{"num_attention_heads": 11, "head_dim": 64, "intermediate_size": 1856, "positions": "rope", "qk_norm": false, "tie_word_embeddings": true, "extras": ["capped logits"], "init": "uniform", "optimizer": "adamw", "learning_rate": 0.000536, "lr_head": 0.0132, "max_grad_norm": 0.5, "schedule": "wsd", "decay_fraction": 0.591, "dataset": "wikipedia_en"}
MLP neurons of a small language model. Each row is named by its layer, matrix (down: output weights) and neuron, and shows model dimensions 501-692. Each number is 500 + 40 x the weight over its row's rms, rounded and kept within 0 to 999. Numbers have three digits each. A neuron's up and down rows have the sign that makes its largest values positive.
A block is one neuron, or neurons of one layer that tend to fire together. Before each block is what it responds to, as a language model described it from the Wikipedia text at the highest values.

Inside multi-word titles. Words partway through multi-word proper titles (songs, films, works, organizations), e.g. "Let It Be Me", "I'll Be Home", The Lion King, Turtle's.
L4.down1746:452499467539536453469456452478472485458501515477479530553482429524553501480531491485456492571522486443502558515550483506432500478494530451452452484554553455477532428629499518490516469457456492494475476460483428525488540510464450454471461595448491459464543491468435481479454604485621504549464523482545554355466452587496517446470474449469458541522457487513561490486566511439506503457439503394476530462503532507513600528523444579509545478504511486438500461570508476498536481461510459462520375511546481554580573489470509455519515460554536550570560505516491517495506502476485496494

Main action verbs. Main verbs right after a subject or "to", often verbs of departure or outcome in plot summaries and bios, like leave, flee, moved, won.
L3.down174:487590501494468461460494478559563516470495530514479442436479543538493428510490429564468468442467473484490442570474453505520485425575498478506491455559487479458505539553532473461469520492528543467476519502574505476502523564444438534519366477547467491541495433497515497525456523517514481548435508533535453499551563495486496461526551508485538475478488545483574526439507478543527479467477497520479478497530467497517477501520493517563447464473481531541526456421477541452497366426524463498468554495504442541503424579476499525448470512493467520479538485450501527529484469544523451454
L3.down1273:434502544484494529485477486515559609486472460522482523544507530534506407523510457550480447468468455483467474476475431511531503482554486535557519539565523526441445591639455466505507472544499497570468555509478457476504518448486434465518432477499497469457462500509519539534523413534474527495456597481607457513536529547426509456504521532531453517546554537563535510460475504525488508514482548530468413479501582544505547509474464506517425485459532474504471481485488497487504433482492619527474542470488440533533523513482469516448501444514447577410563511562511495456506445505474463490
L3.down1518:490465504524575494512491413439596549437411520437494448536502528439530486456498494433511487507486494550511593566530524467591588496451530442455526454475462525478511474573500507501549529491589511539534514571433509492481439491436538473525497526472514482504517518498578476479529522546533437487494540502416460448487513508453498542503529437472452475454510485473552507532571494541536542489481492552483586510488468511422531494436544545510490531509482492461445505453493508516500498526493542601497556503536537481524502417563540496488532458522476526505482501558487490420461548526483512477
L3.down1785:447517567446512516497496506502551524500529534503552513488513525518502482517455507436450498462489457468483577519500428538429534502508531553513487482552491591456493523816503490520476525499485438507510511471461483497555552490594545490514494510503495486545484441535491548513506445530556463534566540514557471492492541467434495474488499512504546426522516463471478437505446520551538482491481503491550507481486539499450489491454499515517462492492483534482472482493476476498508385461517623547480570493596535507454522521538531495499516471469448498459484542498503542466475465468567497557

Status and blame verbs. Passive or reporting verbs that assign a role, status or blame, often after was, e.g. declared, accused, appointed, named; also causing/blaming and some proper-name pieces.
L5.down166:534572457411503470560443476457499534529568538470492481470502509514476469506493459461535457532482509497552548449536523458491521523513471478549478477494532515471446479469535515580452459537566495474476553468518548464519504580486490499523459490509530532511529560533524523518490490508485453545529564550485533460480480510468463413478463551503470476475455468471466453474560509478523514571529477510472481513469456478514421500530452513462482503487506458465477535524603503497450543514484503492545500506440473549571478587530475490470476510468535488494446525482531520497496540462462620431
L5.down632:471524517444467557471467380468505562481454626497449462501456480493488532544475545458474580514544477467516555479527535523450504489461495524513566499476466468539547481498451467529538489498470398463528526485455488494504486429491567506447444491402520525510517533452511456598471519473444493528469453548493493474439479510518448439569488528452518520542469518448465425505519516548505494400532523485463546523482570477509512569466481494481485425504424442515486542468533482528484507541398431481556555480466422515440443543516473492488585516478489459504499467472505526508436582513465488580
L5.down646:503526485455521584524492445567478504484484496510455412551558497487543479507579423533508464480515511524517468450513442435402466442484558483500528479480484457466393535635487528501474434469459431505495486500492479534554469457490507505451491402506569540535480543566591509535476504502544411538500523546507521545492528468553503483529517559456492422472448524475521535565500417471523492457489528418486510476422527545547408507437533521480509445435497451501499504517498556504515514462457527535439550539585544490499399575503497504516445613501478495506514498520467467464495569461525475449
L5.down791:498548461445499492508504545463471512644422493531502479537560483515520549499562495476571416557412568571401532451506493469469478560539482450479533508462405565540535498575491481456548493442424497528516540506580510456480524499536486517517518491470452521500512512466438548495503477459514508493533516514526524513527486506526524512499562458455496526402506535528508485512552490570510529449495483517479432595468563504492537494516474445536563510517563539435516509525540471534503520510562469497460538497543515474493443483489490475507514493490480476521533537521555419541561542481520532527
L5.down932:569502560426522521535574505491456449474496482477542602569473506470499501475502550473458552486519490509500486485531487459445493501502450423445544527411534484467501532584567499499507512514467500551511440488599524489508516517548498510496511504443523477543502543422481560553341445544513447466460505496498463527440458505487514474467461494504508509548472521460540602489469511558413467450517471504512508488484524514477457419503537448463529409480459558565497510502434554549506483482506461462434501451559548475529512528501490494451542462457450507503475523512532482509547536420436445552
L5.down1207:493482551527498546496455529471585527497444522526483504571475421468444449398597549461521461553480496467508459508512464551508479479506501497525472414510518521502499458627458534556449488539528569550547450455522505498486510502451480493469489546529509489598517479427576424570463518450488492490494558518485496492462491477565479521505434514519475448486424474472493548556507528486502406534468469467543512578538473492529475537516554477560529472491541529503530502529516499502542534478603417514531503463572543530568466376531443523499521527519550481504488489459510438498447476493508500523
L5.down1233:508520461475510557543428449445518480566472447512593471466516540540506494463450531536461517453529509472507578522532528524476465473488558532525504481463511534452548526723520470559591473467534504519473473507596472490557488505536482519503552461531578509517471517613455475542498541496543520561445518455501472579435467547462492508461487584477515497534455474536490540547469497447472463574492478561479588512510499512479561484488481471445524533525519531466467572493462462475570506466537669518460539537553434480489501433448543499528414541523535443549498514459510537586476455539493420518
L5.down1243:477524540523553418479537476450506535559516465520565488464530464562598535456483463533599466513494475470538509509534529447437542492487494474516405521530526469521585544553507440513471465488461439587513514500443562487465549486487451530524402535535533503546486528572484527461458523511500498509466532511479476506496493518467626515474499526487492535481538470499475488494487456528521488519523502468411520436488526476547554407511528467560520547502491510511517493506562591467495519471518557464487420520509528540519541546553509507461529493465548505508466535450461510530440456481475559479
L5.down1289:443528485512506524513521415502553518504410530517482515522463490443459534538407506546590401500525511422577480540567449531496517435524585475573433502492543515551436525557481437477509534500533543483440511470491462449499535425482523436578621565452527550497503459498438513449468480511484515498479468514516529578487503467522531506558516553502465547508455489505502474476506566510481492457487510545468569533448499494517487480513495463507468494537452447502485476475474504482536425558534609512470494535553588479519480443454493455513527581508468403435466540522493515576533467453469477470
L5.down1310:504519522431507498483519503561535502489465486498481553486543457519509544480502503486505456541483545510462419503542505485545518466615557541387459495509546543441428477652608527529552503521557468583499446515526559515474465450500519463473403498514540497497515554473530499536497508481457530470442533517464547461466516524440480515503462519542505493499447459494532494431483443550505496496502500467549515457456472574505476488535561533449494510421492535519504527454484471452498414484510589548547563494534515544420450492539517487485473519482548566502496455542473515505434534550494466456
L5.down1355:513488431427478470509452477522517528454462526561505505537539484479513567524512526563474507503498510565598527465518555521508444443467494433567454487547503475584509547570510545509482526491604561579480481477520577550457474529544485490446444493513550430490483483550499521527490410444567575532530504488536533526479545524515494446488512595437512520502522415470516483492494531515468536469487497544514542479436428501456452511432501602491452479470496476541512481558523554493476557520523449505526515480502479503550441410521500418497491534536456534517507510485511548559442515589533499475
L5.down1487:537470600470470422456527392484469470528510406517548535519491536553465502493518494430541461502572519509445511469472531537468512537585438470509508493460493495570528492644586506514479471493472439454511493504459457488447539523523474438551508543476498544512507506492442475520505443503488558476500449493622576505478529474552517519457477524527509479496437560382505535482550488559552504500455506538488570538439509583535515427549479527510486538556504514494508485460483504523519450538470576450487445539543501458483476441454455523515427492503485480519519484472453459510508503515542549541
L5.down1499:483468477455520500484534434510443512488496507487502506470530455549523508467476503466486528515480457511540523464551465518494509410481518462522572436553486508581452537705551479501478578420540490502440468473482511452508458476557454497469472489507454508548504461557537519480392521462492521485512549464512517497531463477474533508467433425490504565532462479569499524511534459473477427475457483518491525455437483521509534462504452487517531501449478537438472531528464494468485506565491490502501550550579481441486560556499518502513493532436507527422642525565454486526488484540531507514
L5.down1811:520511489389430540504473450504463482469447512515500491532545482532532460524527511462403498519523521463468535464542525509510505429479472490509511483434507570492472455672483475583460494515531462497488552569402539477522513493529526465540479490564491477542578495421500467511486439509461413565514483533507500508555543557533478516520516533441503482478437521538500465539492511526489516555493448510520456466526532564564477546458492487462471458488533521524511478554528514461494486489485602594443570548438455489433513494485466530586544515559479556506475522540487600472530547501534570551
L5.down1835:527539479400547493526395480527586529464519540478470442455534506530534469527514488440461485549459471471522477471510524569494488481612482455486515494454512537501467591582531497540497513444465462547452476572435505491517507479520504523504381469432515499568487450567498485573437524557507549558476550476557505484506449476540499444503457503497477516510487499504512465528434470500500473520483510530456507384470493548491482502420501487504507473570479492542501470599563515565461429510435549497459580524525485498460426489556558514521530458448391514449454462489475522529477480589567516549
L5.down1842:526518479478496530460454492432481523504498518520489486531540460490473522507442459536580533430507390491473551475496538427462534510504521519441510588514423517548461513585418490504473509495551476528528565478501484508435555444456498510516472497499509476469477474548531519522570521445511462507500500476515511434454586524538424512503632475434496446487548474500429473454495536525450538478513569501560535515308538465456490553508465523518504500507520500456418502448455463460561523513526447529476482501553460493527492482455504541517499475461576615503494516472524500478514570479520526536

Reported speech introducers. Words that open reported speech or claims after a speaking or thinking verb, such as that, saying, claimed, in admitted that or calling it.
L4.down1647:462517463454512468460483466472493499469479474460517451544497458484503485513503542497523483490446537560483456441561516478571481453540520512497522507502526444519523494733552493479522464516461530546437539476503493428478526507478474457471460509451555525522505471568512514516543494556548485526465517476493546464441512424516487449505558548512495501466479507511585476508436477563475505558473538571431437449527535512514531425494466566486478526510543434487489508561564414529555483483513561518498518472444444494498507484585477479555490524436505484497478426488515495504478460457465580520

Body parts and positions. Body-part and spatial-position words, often after a possessive or preposition, such as head, back, hands, leg, front, on top of, and the colon after Position in sports infoboxes.
L3.down393:505517529495487540468463394455456488423510534395550490495439502490430446528483479507515465555544550526442516444488555540458478463490445464457451444471525460444465465467466428541468454427495530430527499464482482489489469511500471544485577496487565481511485455500528495509490516432531477531484560451534520477555468453470500553554507468439464443507483419437475503507481508457403504493482558479540569517511553522516532485549468476476413476435495505459532519456496453464514541468491459537499498485479504510527546479423512512482488456565468522511529522456527547415500527450531518456
L3.down1025:533570527506563452570518422469516499530514467524499437501500562475424456505461469553518464491484457395477541436525503487550431519454454483489583522493567589480532561572526394540489474465425488453541465515465412483583450471491523501510522501464476497511527536531468465518503527519486472417492520456551506455518502476526518412496533496485473438476475479467478515496483486459474402513567530478428546491468505526530401501495421460476517489490539520487459512421527495491460449464500542455541522404544473544432603526551549479536497426465584536526543508490460555570473520469568440587
L3.down1226:488520545546535533532485464545478486553476505392572521599572528481568552474488557485493559540533544490555506449507613474567406449496518506507449497525553502528496432503520513522444525526481541534494541499506475487557468540489492400508507513413434490567504531483511485502502475538472477457462520524475553489590484541496517504555476503517486483531523485505629473532516506521471505444503507479469582504454502532495529498523497510490473536549513532509500568501539504541495593487498482559556516568484541484487516541537506475579472487434482472548532430546434610504429432571538489576
L3.down1712:566514530501571480474494477549508559499438473498538542577419501461564468442439506559447469562505466490459536442530501493471466508473459439398500514506509540448418444493466488545537560503515572462526534430473504540524484541525540426555430492516512446498422560544434475454461544525452509457592553540439568527525492482467489546485509559428544542546518463514464488517461487550505481478565498504589488401481515489537504508455511501481489398528498535489431508490517420552505472492458513535535623489519501510470523541562542516530449448464476500547503478463475417473527497566461483561

Complement-clause that. The word that (also to, of, if) opening a clause after verbs or nouns of knowing, learning, saying or believing, as in learns that, rumours that.
L3.down22:492522509581523537554554468575509483477512490465524476547471489514540482488552455480493491465518515492506509480507447465526461519535481537506482531500435525511513492561528480484520494557493515418505489561513421563444483575494500499524481445514471488500455564493507501516586567528475516497512422475516519505539491540481529476515551500527466540513487455504540472535464426552543575536546472571511475500550473459531525492415506445483573518420533469507496547516460431606473464532477450471459500545530491512474521467493466451411462432459558484490472524516470451464536594528590552545
L3.down451:472482563469504505497475494509464554556483508608471447512499515510538506492495552511506481491480520520466514517509434469479459494541521533500473461494487467544464471748505502548518541539489507576552560459533488463476479513511459529533438554505527411477481552492467496477530485551509469500490435471438550560543448492536489508559456526546449484539521524493470515516533507515489540500450585548498412383430540447487486443469547462505565537485477459439542468544559546503427522605544533516440576532554531470549442505532457486482535546418488520609498495515491451467475460438506489460
L3.down654:459505533502517514553502472497478513503423492586575508442483495516472524460529489500535506524502518489479471476466453395434588500424431577490406537557512505518472467367556481490494502505521444513449513508472477549460523576553504435488413547391501586550538492471498486440495478448527476524494538464483592580427448463449384520549523483502506391525527496485535408584447461553465535463488542538550506471454539463516545508438558444487497480543496502477485465493477440461530524547546457463447489555408525550472534526488503446469415555449523529480503603501572454520527542477474558489
L3.down997:557594555507447540467519495566524484480481529552508555472518480550530477487506464427521524470487497475513451490604492495485500470544574477533530516545509599504505531610459523555519507481532480539389484531501509475547538473556481547433512512516508499485553464510517504530526537527451527510429483408476469533496477564557495538431587461557501617462505475488501484429469523518534511563550456491456532482472483480522498524497501513526504499546439533436458476526453542548459478416560508509493557516546505483457482405500531514462498428428476469473527514521461480489491423431414568522

Body and object parts. Nouns naming a part of a body or object, such as head, face, body, hands, leaves, fuselage, mostly after "the" or a possessive; also possessive 's.
L4.down144:497453591508511530473493468469500404479552478462557461521502519529538431486515459499553542521429527482515488446512488496508460531495475452540491535477534491498544452521485435553531490598469486483474459520444546473506516529399540512427486520507520527493473555497474486552494507534524491505444565441591458498567493554427462493465528583544460445525477498544489487445477498517517537495532515537511508482459520551515490534538483437558535581523565515553529527488485477464532513480491651507485502487568583488464497521540494498492511556469526490538509481536561477482440486500539498547

Mid-word stems before suffixes. Word-piece stems, often verbs, inside a word whose suffix follows, e.g. ab-duct-ed, Come-s, Walk-ed, Feel-ing, especially in song titles.
L5.down279:531501502542520425475470481459508590506503463555476524475462505544490549493529470490498538485465475451465461509587482467494453557445450406487448553496466539552486457470510469455517536505448580546470481463510477556532511400524475559529552505490501514472523573531468483466549542484543550466499490472505508516500502525525495477494479493495497550495538537520457516504473460436446495452518472554501524553542534550472529497462450512505485408499520530548474493583397528557526411537447417421516413547515458524468513561450462500490467471482506472496548522516528492517467466485473528550
L5.down306:453484544628528464519501440482556546505514445506484485547489509554396473562447536482561505485490489479498479450608503499566520548584549404522523424536521543517458532580476502413416496424521489528495572483524463505509510457513517493508481446405460440486529446497545517494474471624414582454575499542570483537501546542502477502460545523518540460532529477459474535547518481526439537492584471536491489451566551495525522472584470477516455500519474548445547485462557482480524527521547562516481583506522514460509507519516489520434559478513542502518450470495536453569466471531535497508
L5.down437:480464506507485490572530500485553481501528461492528512510577593524537459515497530513529451546506461481453540503463530582509485529556490570423612539500456577565500506621468465487458533448490446478502437511443492520495522453523593547469476483501458435469480550469501562565462529488526495518475543537457549534522454487561493571507556452406480475394467527524466462545564497531561537444472480436476487507468434461465477475480481448542546450511503464475516557541552511473481462508540500515503594475456517505579483543514431504502542563533479418548540534493512475506498548444498481489
L5.down538:541486482435499580560520508456475489543540560498502497534529539449436533539507393488503486513582447483449540560591489457520476454486504457433482555475517529489542474547571554530464464508560477456481510450477502480538454469503557440480492527538515512540511523502472524500621530501522470494551432532473552560523509537505503517476489496448565482469536387496507567494521494549432475474539547445448490406435560492444508479486474427405512478545526417474494459467381528514490410567515471455502460467513567493516507443481477463475547523453516464491526543561529483527580523507523525484
L5.down607:471495503487467512491522491566483483534562529580531418518510451517514484438461498481516504485518548521472560476531452513419518448513523457481531437543497481486495409528569417469503483484470471481516519483465518456472548484491453546512465499503520505521467487584516499530428449551485478509461499489519531534511546487493558580492495483544494484508484541515515538523527440597569548543516540490485496527498549503560446550524560492536514545501548475450406558479500525511537602459502497494572571502488444499509491466555545504475584507505509556509504518449495495566507487455595527480
L5.down657:540504523487470543547408448416498447456477462509490458565502377524406541478467494526480554574528489456460496542506531560525460476419480482543533518513479487535393450597507495478478499503598501489520410482505464474516486515444477466497485555561523513552512459537555489496499594482536519563499467513578591499457474463477475443500454444482509474497462478488492490529459447448460500521543423527532555573453549507539515437535457504536525467419502548519530485511525522539561503509518602529479521605524505490477484397477468459528494512502465565565518540525465486435554519497528490613
L5.down683:452528506472569558540508474491436526528520445524518540479509552469398500523519561520530496555529495453461414446550518533537477449446439489499432503479479491496527543552519503421508536563484483490479495491502583471502552501432526430540498509423539437583480531493482510457493490483535490496504556497488531510500490543614572605482501495550528556514533533505473505537584455499539491556474518504493514513483475530559616565470478495492534431495533529517491507469498512493429478529469406431575537476508569448491446540424478534464459515442476503504519491548537531551505530467542512467
L5.down718:535445490489549460490556450436548483534486523488486541537467512469472507491475425500474517480483493471553475539468489498484517486494430535529448520485541468472508464763560475456515540488473458532528466544490534494474539471519467469503487439477502400512497546433533467536507437498510549451505578485486583503541518456570536486458474470509488586507533516424486522513575464532513534466451460615510572490451530521570503524478540510462548494457494552564566462512429461512494454542496515489523536527443507450571489432534506508392437514518528474537495458468519500563505483459527528505
L5.down795:514464494549484508478488539488488480515456515503478459510473474493539517482477496520525485563470479494439549475511495508515519442427581528478539553514539518520420536767527479593520522534541545460519549505505535494525464548535507496607456486508536479479540540559471577544533499444540474528429468470493485533543515576547507509511500478487477509501455446494511433531455465513456478514547545536482504482527542485464518498473501450514527505494470526420445514464577472535465378524504514504514554525477500532558518473503474457528543450481436476519497534529526493475526462398442521505
L5.down798:536545530517489538475515508560465503465509440517537534463468524434513484502548493446517499517554503560545577511452515528471590491485471538472513508480433529552460548589550535510476464501496559535472484533444466473529509475500518443461468433507418508519471546445543487499507502505480535516521498531464474545501533536531576481476455450423459539409494482492529484500487520472470533509567509445487517487540457569470595493578484513596552553489507544433535506473488448586421494466442438416540506526517505451557465498597451588455496517448484492510509482492471521470495465526496477520
L5.down808:459473576489509492428538476532532488507444467452476512487488550507559545451490480551413510583548543454481533538476516503526438517521543458506551538454518549508459533577492532466496570610459497503459461515484558445532512510451468528591529514466551486487447525481466542505462502517569495497574513482500491495477455508515460518546518454531472513467445514483536539517482492565484559519489488501498545443544537580478502460518465495543528564555557465469533512552473446501459452487542553533416478487474517497524456487499480505475493494539578501486406504612544528479465468538459481459
L5.down1108:531515474493535531436444603475464550435475555514546486500551459476538520444566480496481467468489492451494523535461498512498481538507557491472449488488489531558532419613442519531478521455482596476486437532522456525541520466437541519523537509546601588578502546520512546522554572469513510541587485483454492564481506518494360505534518456398477463551498538493512461505502479438533554534391503498491490482499491450514511494505528508525516443441522550514515482425519468553499408505569469424563496426451483446520494508470489459540508507488530480512539510554527488484552527577483548567
L5.down1123:448459459471486534560492555497502487563524530512546494453434535486444500478466547464502490547508450519469446531506536551449451538502555453523494521537539489511503510582560471504467514509486552526456498482485485451484481452492507522552472506529509524476493530535533514521540506568532543449478522502610500511458489454458546508507501611406518555494475607451542532443485516443571520462510514446485438505568483525481483502453491519503505405436491486514498478518516454525495544498487450486424574489499505439468427475407496481461485545476553523450463496489531505504531518499513386465
L5.down1374:484513533471520457521507518496489489558506500558778600513455557525481497464503468491557495511485488514503544420601517422486600450433527529499490538575393490467480489470504522464492527511525543531527424524460542512500445473504483486497478433548475423441561571434505550515546462466575517456509476461427487512424510477495523521522523503540523467505584526486508527484484513497476516513543547475532509541492547566474472489524477505546513468522552591508402487538560517570444488511451645444493589504532475539438476466456438514512547531477524536520493515512450516518558453516496455500
L5.down1709:601528413473557504492503443546464488435440508518520478471492530480477420509497508510460511515468519476489519459529477473460446478542521483521505496451513494475505512676513534511533505469518494514469402459476547483542497442567487489486426512462486482488538561473448415448511459481529403552428495547445455513555494512520481455505566513493515543514498578527519472451542458458443450442413583434440573526566445452516568528485516451548482483474547493562553495557546540503554554534460472529556575457483520456469538569524528486479508486507535472478465459478493463472475560510497512562
L5.down1743:463464549448520450592507524458496555511581497526555468506537453500497475503531516493461491488478448489426445484513568510471441489527472521477637469455562449605469475615557472504485479507491422473544514557507510524474437471468499556456458490480587452494499445440516522505432490548454467543496480489489517513513502498439425522535555494510513544456500479575524449502462531519488482491531468578501444435487452486519497526481507503536458477502532525448542490524457429502452442518496451554535577471457513525493499473430411495527456499394520517494507410526536554529516549554447523519